python train.py --n_head=10 --rope_fraction=1.0 --parallel_block=false --init="normal" --optimizer="muon_variant" --schedule="wsd"
MLP neurons of a small language model. Each row is named by its layer, matrix (gate and up: input weights) and neuron, and shows model dimensions 528-623. Each number is 128 + 24 x the weight over its row's rms, rounded and kept within 0 to 255. A neuron's up and down rows have the sign that makes its largest values positive.
After each neuron's rows, "fires after" lists the tokens most often just before its 100 highest values on Wikipedia text that the model never trained on. A number after a token or word is its count.

L2.gate158 [130 107 103 132 111 141 143 138  93 160 152 177  99 134 122 148  82 118 173 110 138 130 105 119 126 131 132  89 145 143 132 102 129 110 116 148 100 126 158  95 152 102 122 155 137 112 110 136 129 123 106 203 127 105 155 119 131 139 136 192 148 106 114 133 161 113 156 135 133 105 121 115 169  76 139 129 130 170 139 114 111 134 129  94 130  90  63 126 120 107 130 122 127 112 130 130]
L2.up158 [146  94  87  96 133 130 139 139 179 138 133 110 150 137 126 145 109 131 102 123 134 167 114 114  71  96 132 157 100 130 115 168 124 166 173 164  92 131 133 103 117 113 159 102 120 139 140 112  87 146 139 105 141 151 111 149 129 125  90 149 131 139 141 104 108 164 128 117 150 147 133 127  87 177 151 139 107 109 119 120 117 177 151  76 117 144 119 161 122 109 163 156 118  72 150  89]
fires after: "\n" 37, "===" 11, " pre" 5, "==" 5, " Ex" 4

L2.gate546 [147 113 146 110  91 100 138 103 139 121  86 134 147 157 114 147 121 114 115 115 191  88 162 138 103 135  96 124 141 117 128 119 136 105 127 164 159 133 107 159  99 133 155 116 112 148 148 130  97  95  89 141 107 123 136 149 111 130 133 134 127 122 154 125 145 142 122 133 140  88  82 116 127  74 121 126 106 179 117 125  88 168 166  97 147  78 135 119 102 130 115 111 127 173 158 136]
L2.up546 [139 139 166 137 106  87 129 145 175 104 114 120 108 135 114 195 135  78 118 159 154 109  88 127  91  94 100 130 140 112 147  94 105 139 164 148 132 157 121 137 106 132 134 172 133 146 128 113 156 127  67 158 136 154 121 107  88 153 131 118 127 113 108 145 126  94 135 115 105 138 120 147 118 112 127 123 136 134 138 104 121 162 159 128 148 113 128 117 148 121 114 127 105 106 120 125]
fires after: " " 84, " |" 4

L2.gate69 [127 139 138 152 156 148 105 126 139 148 145 134 164 157  89 146 107 160 103 131 116 160 115 165 140 142 137 116 109 169 141 140  96 146 199 157 138 137 136 138 159 173 136 103 117  95 114 156 145 144 107 110  96 111 153 107 156 104 114 108 160 160  89 153 175 135 188  98 123  68 129 137 127  91 171 110 146 121 114  96 148  90 139 102 102  97  93 164 138 141 111 160 133 115 109 175]
L2.up69 [147 153 113 108 143 116 167 100 124 118  83 121 154 174 113 134  75 147 134 112 112 124 113 139 112 169 100 139 158 104 119 112 101 158 127 126 128 116 145  88 139 149 121 125 106 160  67 113 109  99 115 132 125 135 151 152 112 118 123 171 137 158 106 128 158 123 133 111 127 130 134 109 142 109 139 119 108 142 168 143 135 126 128 117 131 130 113 168 176 151 197 144 131  98 105 126]
fires after: "\n" 52, "1" 10, "0" 5, "5" 5, "3" 4, "4" 4

L6.gate45 [102 130 135 140 153 123 156 143 146 111 132 147 162 172 144 131 133 170 153 155 147 175 124 107 108 169  91 155 166 141  93 117 121 130 103 157 106  90 106 119 149 149 105 144 142 108 154 131 130 163 168 101 137 115 122 106 145  88 134  91 128 111 139 163 122 139  98 153 123  77 111 134 113 136 133 155 143 137 140  78 123 143 158  94 136  89 162 124 141 176  81 127 162 148 134 125]
L6.up45 [167  85 112 106 140 144 123 119 120 132 164 115 109 160 115 127  95 149 145 106 110 144 115 150 168 156 131 105 141 168 121 141 128 124 148 149 130 149 178 121 159 101 141 146 130 138 135 110 130 129 111 117 133 139 135 134 114 116 153  74 139 137 131 143 123 150 177 157 113 106 132 152 109 126 136 101 115  78 141  91 116 122 128 100 136 155 141 139 120 164  76 129 141 138 136 110]
fires after: " |" 35, " " 14, "-" 9, "|" 4, " from" 4

L6.gate966 [122 119 154 130 131 151 153 108 128 187 174 136 110 159 132 139 152 165 144 141 114 166 109 106 142 143 134 149 128  97 131 115 110 102 164 119 144 134 124 111 100 157 113 152  95 150 131 113  63 150 178 111 121 113 135  95 119  67 129 127 150 114 136 127 117 133 131 101 146  96 141 110 126 140  93 112 129  94  82 141 106 109 135 159  70 119 159 143 105 188 139 149 137 135 141 125]
L6.up966 [135 126 154 142 127 136 144  92  96  76 139 113 130 143 101  93 158 158 150 143 135 152 107 110 108 131 141 134 134 131 105 158  83 127 138  85 115 164 138 125 138 176 113 104 143 146 117 134 119 139 104 124 145 111 130 128 175 116 131 151 144 164  89 124 140 124 152 120 124  90 153 120 159 104 133 141 122 126 112 131 114 136 130 109 156 117 127  82 106  83 161 177 142 143 136 126]
fires after: "," 27, " " 10, "4" 9, "9" 8, "1" 8, "7" 7

L2.gate53 [109 130 109 116 141 121 137 119 122 167  73 148 120 105 132 113 127 113 144 122 128 160 141  85 157 106 111 117 190 139 141 153 131 135  99 133  99  93 163 146 142 128 128 112 133 149 120 128 148 180 168 135 132 166 144 116  72 141 154 114 140  99  95 125 126 159 130  96 135 153 129 156 145 134 173 105 159 159 148 124 161 111 168 132  93 117 112 155 123 149 142 163 124 144  87 140]
L2.up53 [171 141 153 120 108 141 163 146 139 139 118 166  91 124 169 139 136 140 146 143  88 121 142 141 187 105  98 106 125 100  85 150 105 144 100 155 122 147 128 130 130 110  95 145 149 105 104 124 114 124 133  98  99 107 189 148 118 134 126 129 107  98 127 106 140 108 159 156 113 123 129 117 164 159 107 119 130  96 143 132 133  85 153 115  96  96 122 174 120 115 129 163 128 125 145  97]
fires after: " |" 73, "\n" 13, " " 6

L2.gate1511 [130 142 156 117 129 121 124 131 122 111 102 147 167 187 128 159 108 109 160 135 162 137 129 134 148 116  95 140 113 112 140  95 131 150 102 143 127 115 148 140 157 154 119 118 150  72 122  95 119  87 121 125 124 133 160 118 119 168 109 176 138 141 117 102 116 104 105 118 176 160 153 120 152 125 107 114 128 100 163 114  79 142  80  89 104 125 130 156 137 156  99 109 137 147 140  99]
L2.up1511 [ 96  67 103 132  96 172 112 103 167 107 109 139 122  92 166 115 136 171 182 127 125 158 152 174 134 117 164 124  91 131 124 120  92 122 144 140 105 111 118 127 147  92 118 119 132 128  76 115 127 107 110 216 113 139 133 139 116 167 142 144  93 133 102 141 115 168 101 119 136 125 112 141 159 168 133  85 120 113 139 154 102  95 112 108 140 151 123 110 104  79 108 136 107 101 139 115]
fires after: " " 91

L6.gate853 [137 139 137 100 146 131 138 109 112 126 168 115 183 144 102 122 114 165 167 120 126 126 116 111 162 145  87 130 120 160 110 123 135 167 125 158 113 116 166 141 146 145 111 116 109 124 141 122 151 108 145 144 122 129 182 121 166 123 102 139 140 177 153 119 136 111 100 145 128  94 165 104 161 129 114  85 173 118 149  85 113 108  88 109 126 127 125 132 132 105 124 129 115 151 112 113]
L6.up853 [115 122 106 117 103 127  92 141 161  89 125 127 124 136 106 157 160 172 118 163  83 180 141 107 138 156 108 161  94 114 126 103 147 130 136 162 114 102 160 116 128 129  96 108 107 119 121 143 145  82 124 160 106 120 162 123 148 100 167 125 136 112 123 103 159 106 105 171 157 122 120 122 107 107 120 104 140 106 133 151 109 153 137 158 154 129 151 111 114 183 147 151  96 136 134 116]
fires after: " " 38, "-" 11, " du" 4, " in" 4, " C" 4

L6.gate1627 [115 146 158  91 114 135 149 127 133 136 146 127 103 128 118 129 133 130 179 101 109 164 139 126 156 120 122  95  86 131 139 104 128 177 116 120 179 105  96 118 102 191 138 154 144 146 102 140 113 117 148 168 136 111 151 143 106 142 111  97 137 148  87 161 150  65 141 134 123 167 114 111 129 143 157 117 128 127 156 116 135 120 115 131  93 113  83 103 167  99 127 108 116 137 132 122]
L6.up1627 [101 120 119 121 117 113 110 147 129  90 117 151 157  66 152 105 107  72 139 127 142 134 126  84 116 108 165 142  84 100 125 159 106  86  94 109 134 159 108 131 112 153 118 105 174 143 113 101 157 152  87  85 178 100 104 101 134 142 110 128 116 122 150 136 147 109 126 112  92 116 143 137 129 125  91 125 141  94  99 165 119 126 129  99 149 124 132 130 158 112  94 129 142 131  95 128]
fires after: " in" 35, "In" 13, " In" 11, " |" 5, " of" 4, " on" 4

L2.gate125 [157 107 105 138 138 150 154 143 144 124 140 144 128 128 138  91 134 124 146 117 122 172 138 191 141 129 157 125 101  85 113 117 100  96 152 127 140 147 113 133 166 144 121 126  91 155 159  98 142 135 136 134 141 104 108 112 146 121 127 120 133 123 116 102 143 143 134 169 113 133 147 105 150 127 135 124 112 176 126 137 108 106 165 149  95 144 160 151 143 100 149 155 105 137 151 158]
L2.up125 [131 168 133 156 147 138 122  94 181  99 158 145 103 143 127 156 123 112 103 152 117 136 138 101 215  92  87 101 128  93 124 128 123 126 111 133 126 107  71 136 157 129  99 106  94 125 101 103 103 140 129 162 107  78 124  82 125 158 106  86 142 153 153 131 180 116 156 156 122 144 137 148 103 131 120 102 111 174 132 145 124  98 106  83 160 123 149 143 117 110 135  98 160 138 131 105]
fires after: " |" 61, ")" 7, " Ac" 5, ";" 4

L2.gate965 [171 137 155 108 187 127 165  86 151 123 113 152 112 122 160  96 111 114 138 111  97 156 105 122 196  95 126  93 143 107 105  96  97  98 142 125 117 140 162 103 173 111 132 103 135 109 139 120  97 131 101 129  92  95 119 130 106 131  98 143  92 113 113 102 170  89 145 122 140 130 145 147  90 103 154 114 120 142 124 139  96 168 144 140 147 134 138 132 125 136 123 139 129  95 152  91]
L2.up965 [158 137 165  90 158 120 155 115 117 129 128 155  96 149 119 125 123 121 128 137  80 150 120 105 183  72 130  84 109 111 110 101 113 119 143 118 109 124 133  90 156 105 146  63 118  90 129 118  94 158 124 146 105 138 108 136 112 111  98 166 135  90 108 128 141 114 153 141 170 128 151 152 110 101 146 118 118 141 128 124 103 177 114 129 135 143 142 127 119 149  97 127 123  85 147 135]
fires after: "." 77, ")" 8, ")." 4

L2.gate1338 [150 140 115 139 118  92 113 146 117 137 177 196 183 116 185 126 182 117 114 138  91 117 151 147 148 126  91 105 136 159 150 132 156 135 101 149 134 155 146 124 182 115 172 110 117 100 145  87 174 133 113 140 147 123 147 136 118 162 132 124 158 125 139 109 121 126 124 139 199 136 136 133 114 110  96 150  91 177 138 135  91 115 148 149 126  91 162 110  96 184 100 123 127  92  89 132]
L2.up1338 [119 145 122 125 131 131 143 157 108 102 118 137 123 131 139 163 107 145 124 101  96 136 161 161 140 101 154 148 141 147 135 122 143 105 123 117 168 133 128 148 160 105 125 133  67 115 107 147 125 162 156 132 141 148 105 107  92 136 121 131 142 137 104 104 119 112 156  93 154 164 106  81  88 122 125 137 141 116 163 112 119 132 140 143 157  90 164 126 191 112 113 144 162 169 118 143]
fires after: " G" 41, " K" 13, " V" 4

L2.gate927 [134 119 152 128 165 150 134 147 119 141 124 166  98 154 140 161 112  87 122 125 140 129  99 142 132  74 176 123 103 161  85  97 136 138 142 129 145 173 128 100 152 180 143  93 119 111 137 132 114 112 108 155 140 146  78 134 113 103 173 143 146 114 123  99 154 143 128  98 171  94 157 144 126  97 129 138 107 164 159 121  98 162 149 109 120 146 104 119 148 164 119 111 137 122 120 143]
L2.up927 [109  99 168 137 115 118 110 103 147 144  93 169 137 143 144 133 134  96 118 168 142 172 122 114 159  89 157 118 133 141 113 112  86 145 165  91 148 155 110 115 159 137 116  85 115 122 150 146 110 116 118 152 158 124 123 147  94 112 136 141 110 113 164 120 135 141 152 127 147 135 117 139 163 103 158 172 155 123 120  86 104 148 105  89 127 136  99  98 132 123  92 127 114 116 110  97]
fires after: "." 83, ".\"" 9, "\"." 6

L2.gate1308 [144 134  95 148  93 132 182 119 157 147 102 146  99  95 139 123 144 149  81 113 139 150 118  93 112 149 110 119 127  92 115  90 144 125  86 157 127  81 154 110 136 104 148 134 120 103 106  98 143 169 107 102 118 140 107 112 101 114 110 145 127 117  98 128 138 133 122 119 116 121 135 127  99 176 129 123 138  88 166  74 142 135 156 139 141 148 162 118 102 114 146 130 149  86  96  96]
L2.up1308 [ 96 101  90  95  75 116 113  98 125 119 127 130  90 128 159 100 114 158 130  92 110 137 124  99 138  84 131 146  89 115 152 157 162 103 120 128 107 135 129 108 107 132 105 138 108 155 136 108 117  77  97 142 132 109 170 138  63 110 130 103 115 111  85 116 113 108 122 145 135 125 118 121 132 158  97  82 150 119 136 128 141 130 143 108 143 138 125 151 132 140 166 103  94 135 167 105]
fires after: "1" 51, " " 14, "rig" 12, " M" 6, " m" 4

L6.gate1298 [128 143 130 126 130 114 161 123 114 111 130 172 118 124  95 134 123 104 128 151 133 143  46 107 133 197 146  76 126 115 161 115 178 154 147 133 157  86 134 102 106 135 108 111 118 102 124 120 130 185 160 100 129 146 139 123 131 108 125 146 161 144 129 140 142  98 150 143 115 117  95 122 106 104 122 145  73 130 166 109 122 109  96 116 113 131 113 130 126 133 147 127 117 128 114 102]
L6.up1298 [170 145 160 135 137 117 127 151 101 122 137 138 116 152 148 133  95 182 172 157 110 169  86 135 128 123 150 128 181 144 170  96 112 147 145 103  94 143 114 143 114 103 138  92  68 144 105  97  98 169 129 167 138 175 121 155 146  89 173 140 145 102 180  92 156 143 189 169 160 156 126 142 106 146 122 123 118 147 146 147 126 139 134  95 137 159 115 109 132 136 136 122 126  89 121 121]
fires after: " " 76, " (" 11, "\n" 7, "===" 4

L6.gate450 [173 135  98 128 121  84 128 132 131 142 113 131 179  99 141 121 130 146 109 115  37  99 108 145 149 164  88 133 108 143 161 117  92 135 132 112 133  81 169 119 172  80 161 121 143 135 147 101 130 110 110 120 137 153  84 164 103 104 107 119 160 144 112 166 125 122 124 103 111 112 107 134  96  90 147 138 149 125 130 111 146 143 159 156 115 140 137 120 172 116 129  78 119 149 124 120]
L6.up450 [110 123 109 140 119 150 168 129 118 144 123 161 121 143  91 148  84 158 112 171 120 143 159 138 140 134  93 118  84 132 107 107 151 100 113 116 142 147 108 115 105  96 129 117 118 166 140 116 119 144  87 154 132  99 136 120 144 160 110 119 163 171 119  90 115  99 138 125 104 181 121 124 123 155 142 158  72 156 151 121 141 170 148 125 144 136 142 185 112 140 128  60 151 136 105  88]
fires after: " " 67, " the" 13, ")" 4

L6.gate762 [180 108 132 151 147  88 128 119 154 113 158  89 153 119 113 146 124 115 134 128 131 153 143 116  95 114 106 141 130 123 161 137 110 139 151 167  97 153 122 159 155 131 149 133 104 152 102 149 164  89 111 126 113 150 121 154 117 123 131  82 126 126 112 146 125 130  93 132 112 157  72 147 102 146 149 152 120 140 106 129 116 171 119  85  75 109 137 119 133  80 166 156 135 157 128 118]
L6.up762 [147 148 130  88 129 123 115 104 115 138 125 108 142 152 151 110 147 150 143 138 161 153 110 115 133 113 120 148  89 134 156 104 138 107 127 113 108 152 124 132 134 108 163 112 139 122 160  88 134  90 139 118 175 103 139 140 121 132 147 141  82 113 104 115 146 109  66 141 134 191 120  98 118  89 156 137  99 110 127 165 136 110 139 133 133 124  91 114  92 127 152 129 115 198 137 159]
fires after: " " 64, "–" 5, " (" 5

L2.gate1333 [141 148 140 100 155 125 137 111 139 117 121 133 119 144 111 135  98 135 154 106 119 186 133 129 150  71 120 101  92 108  85  98  97 123 146 144 117 160 136  83 174 125 136  70 136  98 141 132  90 146 112 124 103 155 119 101  87 131 102 157  92 126 127 108 191 136 183 162 156 147 146 137 112 120 149 129  99 121 143 147 116 186 134 134 120 137 138 118 154 121 128 143 126  79 151 107]
L2.up1333 [125 147 136 101 148 120 129  98 120 108 129 112 105 144 112 141  91  96 139 125 129 169 126 119 142  60 134  82 105 133 101 111  97 107 131 115  97 152 130  97 170 137 158  69 124 105 147 149 103 136 113 166 103 152 130 103  78 134 122 142 103 126 122 117 160 125 151 126 161 124 129 166 108 117 120 135 119 137 120 130  72 201 119 136 134 132 138 101 129 142  98 116 151 110 111 107]
fires after: "." 69, ".\"" 8, "\"." 7, ")" 5

L2.gate521 [106 135 170  90 137 133 137 118 164 130 183 116  61 131 129 121 164  75 149  99 132 128 109 110 174  92 155 109 113 118 138 128 131 118 149  87 108 157 139 104 129  95 167 146 137 112 156 119 126 108 144 103 130 116 100 128 114 126 109 129 101 132 118 110 176 144 120 122 172 132 127 113 119 150 108 123 104 151 107  87 123 138 153 103 149 158  91  38  94 119 106 126 182 127  86  93]
L2.up521 [109  92 168 123  98 140 166 112 131 164 143 144  67 166 141 165 102  76 149 118 120 123 124 127 175 103 106 103 142 126 139 150 102 136 150 125 109 141 161 124 112  84 160 141 166 119 106 114 132 100 114  92 131 104 127 117 136 140 132 167 110  94 107 112 126 134 107 105 159 126  96 122  99 119 112 142  77 128 117 125  98 127 125 140 112 132 107  53 108 139 149 161 147 128  95 118]
fires after: "." 85, ".\"" 6, "\"." 5

L6.gate922 [175  91 134 162 119  98 153 135 109 128 101 145 120 139  93 139 114 126 140 125 128 116 123 160 135 109 147 135 127 167 133  89 131 131  79 150 120 101 109  86 145 114 120 131 141 122 148 112  87 135 156 132 122 156 169 189 148 152 128 179 157  75 124  95 111 134 162 161 171 108 129 132  97 127 136 128 107 130 130 137 110 104 162 145 154 114 158 144  80 110 113  94 150 171  88  91]
L6.up922 [138 111 104 129 102 113 117 140 130 118 145 102 125  72 133 121 116 143 151 150  88 151 118 147 103 153 141 170 171 133 126 102 131 119  90 140 101 128 161 160 158 145  96 141 128 150 150 150 124 134 138 126 158 170 123 126  78 161 125  98 116  87  93 132 109 152 161 146 117 158 113 126 181 109 139 101 119 181 104 124  98  96 147 143 125 151  89 142  99 115 107  76 135 126  87 102]
fires after: "\n" 46, "-" 13, " " 5, "N" 4

L2.gate1660 [133  92 103 134 166 107 146 143 117 119 123 129 128 175 133 133 117 101 138  99 121 163 116 142  81 119 138 135 125 151 136 109 112 136 167 152 106 147 113 148 137 153 165  76 142 144 109 133 156 165 103 104  96 152 109  82 108 112 126 141 138 122 134 138  92 120 130 134 111  94 114 113  99 149 127 111  47 133 150 125 139  95 131 160 126 116  85 146 163  79 140  96 127 134  82 145]
L2.up1660 [135 152 163 146 134 129 103 127 132 111 153 109 138 153 122 126 129 167  76 134 109 146 132 137 131 126 138 132 126 161 133 101 134 108  98  73 166 112  66 101 102 146 157 144 121 113 126 116 138 118 106 127 140 116 129 168 131  95 143 102 154  78 146 118  96 121 138  90 144 113 143 144 150 113 118 140 140 144 114 144 118 128 151 159 124 117 108 100 147  99 152 127 101 175 128 141]
fires after: "–" 29, "0" 23, "-" 22

L2.gate1631 [119 122 127 122 122 104 156 139 182 126 130 159 166 128 102 141 149 121 153 104 114 135 166 154 108 135 154 144 149 128 171 131 161  88 112 100  93 152 172  98 110 141 191 108 151 106 135 119 117  90  72 127 127 170 132 161 124 147 120 121 117 150 120 140 110 169  79  96 123 121 175 141 140 141 114 118 128 109 119 118 104 125 123 142 147 159 143 138 149 134 149 146 142 153 152 138]
L2.up1631 [147  85 130 158 117  87 155 143 166 144 123 155 128 140 154 135 131 129 107  92 159 126 124 158 180 142 147 134 139 130 127 133 100 131 139  91 106 160 144 138 104 112 134 130 125 143 132  82 117 103 103 104 132 129  90 128 142 123  91 115 151 188 131 129 123 135 124 105 125 127 140 119  85 127 144  93 124 169 159 118 102 116 131 103 134 159  72 122 118 130 176 123 125 130 128 162]
fires after: " a" 25, " A" 25, " I" 10, " " 10, "A" 5

L6.gate245 [122 152  99 142  99 169 154 105  94 118 122 141 105 144 133  99 108 156 129 164 122 152 160  85 155 170 125 138 140 163 113  88  92 159 136 110 121 110 141 160 149 121 135 136 162 126 130 133 129 150  83 129  90 160 123 111 129 143 118 148  93 178 122 131 137 107 117 145  92 116 176 153 137 130 149 116 132 131 120  87 138 130 119 132 149 110 112 156 130 180 102 137 139 126 114 164]
L6.up245 [116  98 159 123 124 152 184 129 150 139 145 124 164 154 131  98 187 164 141 129 177 127 135 117 157 119 129 112 133 137 117 127 158  96 166 130  98 140 167  94 146 117 151 165 153 147 107 134 132 128 124 126 119 140 162 131 148 144 186 151 136 194 100 141 130  89 144 168  99 153 119 148 136 130 163  81 134 106 123 128 110  69 161  90 158 101 123 102  98 161 107 171 146 139 112 129]
fires after: " |" 59, " was" 6, " " 5

L6.gate840 [116 115 135 150 140 138 131 129 157  99 143 115 150  84 139 108 110 133 132 116 156 149 171 154 133 100 128 129 124 131 113 115 143  98 122 131 142 139  97  90  94  91  86 130  98 119 133 117 138 152 143 142  98 137 104 113 111 114 118  98 138 137 142 136 106  94 142 132 100 134 165 139 144 126 132 143 130 161 109 121 103 128 132 131 154 135  72 116 119 143 153 160 151 135  79 122]
L6.up840 [137 114 143 136 124 124 145 102 131 118 158 131 108 123 109 114  95 133 142 124 102 147 106 118 144 127 128 137 122  91 101 109  93  87 109  72 126 138 144 149 140 103 116 122 163  75 124 115 124 117  67 152 103 102 145 119 131 116 143 131 111 102 103  84 122 122 153 145 140 136 117 147 133 132 155 114 124 114 171 132 103 148 140 161 160  90 107  87 119 147 109 154 203 132  98 141]
fires after: " " 92

L6.gate1424 [147 126 143 166 139 146 117 148 154 129 129 120  84  88  66 126 113 118 131 157 122 113 123 140 141 146 127 112 145 116 141 108 126 151 129 103 163 111 132 116 132 116 163 122 164 106 143 127 124 156 117 161 110 141 113 144 114 140 134  75 160 146 139 144 115  79 132 118 108  78 136 138 120 121 128 156 144 159 125 107 113  89  98 142 105 107 112 102 139 112 184 158 154 119 120 121]
L6.up1424 [103 104 158 162 110 101 104 137  86 163 137 144 163 140 136 149 140 118 110 179 111 131 116 170 155  77 113 167 126 121  78 115 131  95 102 127 107 162 125  98 137 154 139 105 130 135 124  97 108  95 146 119  89  92 133 136 115 132 119 118 105 115 124  89 149 105  82 122 104 153 156 156 104 130  96 107  95 118 101  76  94 116 174 122 132 125 113 131 125 128 122 118 137 187 130 128]
fires after: " " 70, "–" 16, "-" 10

L6.gate581 [ 95 116 106 160  95 135 138 117 123  78 124 138 153 165 129 126 143 138 115 152 111 137 104 136 144  77 127 197 162 117 121 163 130 129 165 173 131 124 135 126 129 159 134  67 147 140 114 106 111 122 125 143 151 101 155  94 122 138 151  78 154 129 116 119 162  60 151 127 144 150 141 107 159 146 157 156 145 102 124  67 119 152 122 129 141 127 111 139 143 133 138  77 117 194 167 119]
L6.up581 [158 112 151 126 155 141 153 127 122 151 174 130 173  94 160 105 107 130 140 157 125 133 144 103  77 155 134  87 194 118 136 111 127 137 139 148 125 131 109 106 132 143 157 111 157 156 126 102 117  74 141 132 101 137 143 105 130 131 154 124 117 133 114 122 138 152 121  99 114 137 141 101 138 119 133 158 111  87 178 154 104 143  77 125 133 145 130 108 116  95 137 124  96 130 148 143]
fires after: "0" 23, "9" 16, " " 15, "1" 14, "2" 11, "\n" 7

L2.gate202 [145 126 142 137 100  97 173 116 112 150 127 128 132 132 117 139 123 140 109 122 120 122 118  90 108  94 123 125 136 156 123 159 145 161 129 122  82 118 107 132 164 151 151 128 125  77 177 144 138 124 150 146 116  87 192 147 149 148 115 141 162  96 131 144 133 142 174 122 129 119  96 151 113 116 100 114  98 132 109 110  95 155 113 112 103  85 155 117 125 136 178 146 120 126 132  99]
L2.up202 [141 137 145 136 110  76 152 139 115 134 141 127 102 128 135 127 130 104 123 153  82 109 111  91  69 126 176 159 128 136 148 127 159 142 135  99 157 126 151 122 140  79 114 172 138 134 119 141 152 131 124 141 108 139 128 143 155 136 104 164 153  85 135 117 127 138 173 132 142  80 104 120 119 143  79 149 125 153 126 131  90  90 133  83 107  64 108  76 143  81 112 153 111 109 122  99]
fires after: "," 50, " " 10, " A" 6, "N" 6, " New" 5

L2.gate1123 [110 154 116 176 106  95 109 131 162 156 104  94 135 154 128 135 131 128  90  81 128 123 145  98 115 186 113 149 141 151 153 131 157 174 123  98 185 167 110 122 115 127 126 110 128 131 180 124 131 174 150 152 107 119 157 111 122 146 136 201 106 122  96 129 125 104 108 115 161 125 101 158  76 133 138 135 115 134 101 114  68 154 136 153 135 107 110 106 107 118 152 122 121 115 113 102]
L2.up1123 [100 133 156 145 171 140 166 136 142 115 123 156 124 168 138 104 140 124  84 125 108 118 146 116 180 100 145 162 159 108 112 107 112 124 147 134 122 152 122 135 120 129 157 126 153 149 116 128 121 147 129 174 151 148 139 111 154 121 134 117 143  95 139 136 104 110  88  98 142 126 115 183 107 126 127 149 120 108  56 134 165 164 165 148 105 120  99 165 160 152 163 103 142 128 146 145]
fires after: "|" 41, "-" 12, " |" 10, " Democratic" 7

L2.gate1403 [142 124 182  95 132 152 153 131 164 127 110 135 128 139  77 110 144 136  95  99 109 129  96 169 136 193 115 148 109 116 106 149 185 129 156 128 137 119 175 181 133 127 150 148 108 107 128  94 143 139 109 133 143 107 193 126  98 109  81 130 100 126  86 146 129  78 109 110 119 129 119 165 129 123 150 108  94 153 119 119 128 141 144 133 101 118 133 138 142 101 151  95 154 127 127 116]
L2.up1403 [122 120 143 135 122 111 115 139 114 126 160 106 156 155 146 149 151 165 102 150 103  91 128 146 132 136 136 179 128 133 153 133 119 135  79 131 104 140 105 113 110 137 126  96 188 129 150  81 125 110  87 129 132 171 166 122 117  89 127 125 148 137 146 135 114 103 142 136 116 144 107 120 155 130  95 151 141 149 102 130 107 129 132 117 101 110 135 151 129 128 149 116 140  87 100 125]
fires after: " is" 37, " was" 15, "-" 11, " |" 7, " an" 6, " of" 6

L2.gate1313 [131 144 104 140 133 184 149 129 115 129 117 105  80 146 125 132 123 117 142 150 144 200 127 125 133  88 137  78  54 114 118 142 102 131 131 125 100 129 132  89 183 135 137 112 116 123 151 119 109  94 112 128 154 128 149 135 115 132 124 121  87 136 112 123 127 120 149 123 147 122 103 163 112 122 139 105  41 162 120 116 124 169 125 140  85 128 115  82 108 173 130 148 142 128 133 121]
L2.up1313 [124 139 156 116 150 150 164 108 103 121 141 125 130 125 133  95 136 117 130 124 182 118 140 123 171  94  96  85 141 106  87 115 111 123 100 110 143 166 142 107 154 128 141 115 152 124 124 123  88 129 128 138 146 150 151  80 108 114 108 138 115 107 148 131 141 124 143 126 184 105 113 150 124  98  93 120 120 100 147 105 113 174 103 114 130 149 121 114 138 157 108 145 114  77 108 141]
fires after: "." 40, " |" 33, ")" 6, ".\"" 5

L2.gate1070 [133 141 133 138 115 111 106 113 185 141 133 139 147 106  89 140 107 137 111  95 118 122 101 106 134  91 125  94 186 153  97 175 147 142 112 132 160 117 159 129 162 117 142 134 124 118 101 148 122 104 103 177 108 108  89 153 109 145 116 163 162 143  65 159 176  97 127 162 108 132 147 101 107 120 155 127 144 123  91 134  95 158 129 144 107 168 132  95 147 100 123 136  99 123 101 135]
L2.up1070 [116  89 120 164 107 140 155  68 157 146  99 132 148 125 129 123 155  78 120 120 125 131 140 116 145 105 144 108 148 141 152 174 163 125 112 117 107 126 134 161 151  87 167 156 143 130 104 109 117 160  85 105 175 136  61 146 143 121 121 137 123 113 142 153 189  73  88 121 105 135 123 115 121  86 149 148 128 112 109 159 127 128 145 111 142 133 143 117 124 152 142 157 104 151 104 134]
fires after: " a" 23, " Al" 12, " A" 11, " an" 6

L6.gate813 [111 123 110 125 112 114 124 181 144 170 184  95  99 114 148 144 110 124 108 132 144 147 165  85 148 113 171 134 132 143 123  99 157 125 135 126 138 122 136 159 127 155 154 109 114 171 164 123 128 130 116 121 120  99 150 159 105 127 118 109 145 151 115 124 134 131 140 110 107 139 110 107  42 160 103 113 122 123 110 119 122 126 126  87 146 131 116 138 111 117 148 119  99  98  78 114]
L6.up813 [111 106 136  93  95 112 143 174 121 134 121 162 164 130 123 138 132 114  99 154 145 133 122 103 183 115 177 138 132 130 124 148 178 112 165 131  78 129 161 127 124 120 140 121 156 146 144  89 115 119 117 128  84 100 147 124 164 156 101 114 175 145  95 142 124 145 139 102 149 123  93 132 115 127 152 127 111 115 128 189 125 114 116 183 115  83 122 116 116 136 133 167 101  95 167 129]
fires after: "," 49, " United" 6, " |" 5, " he" 4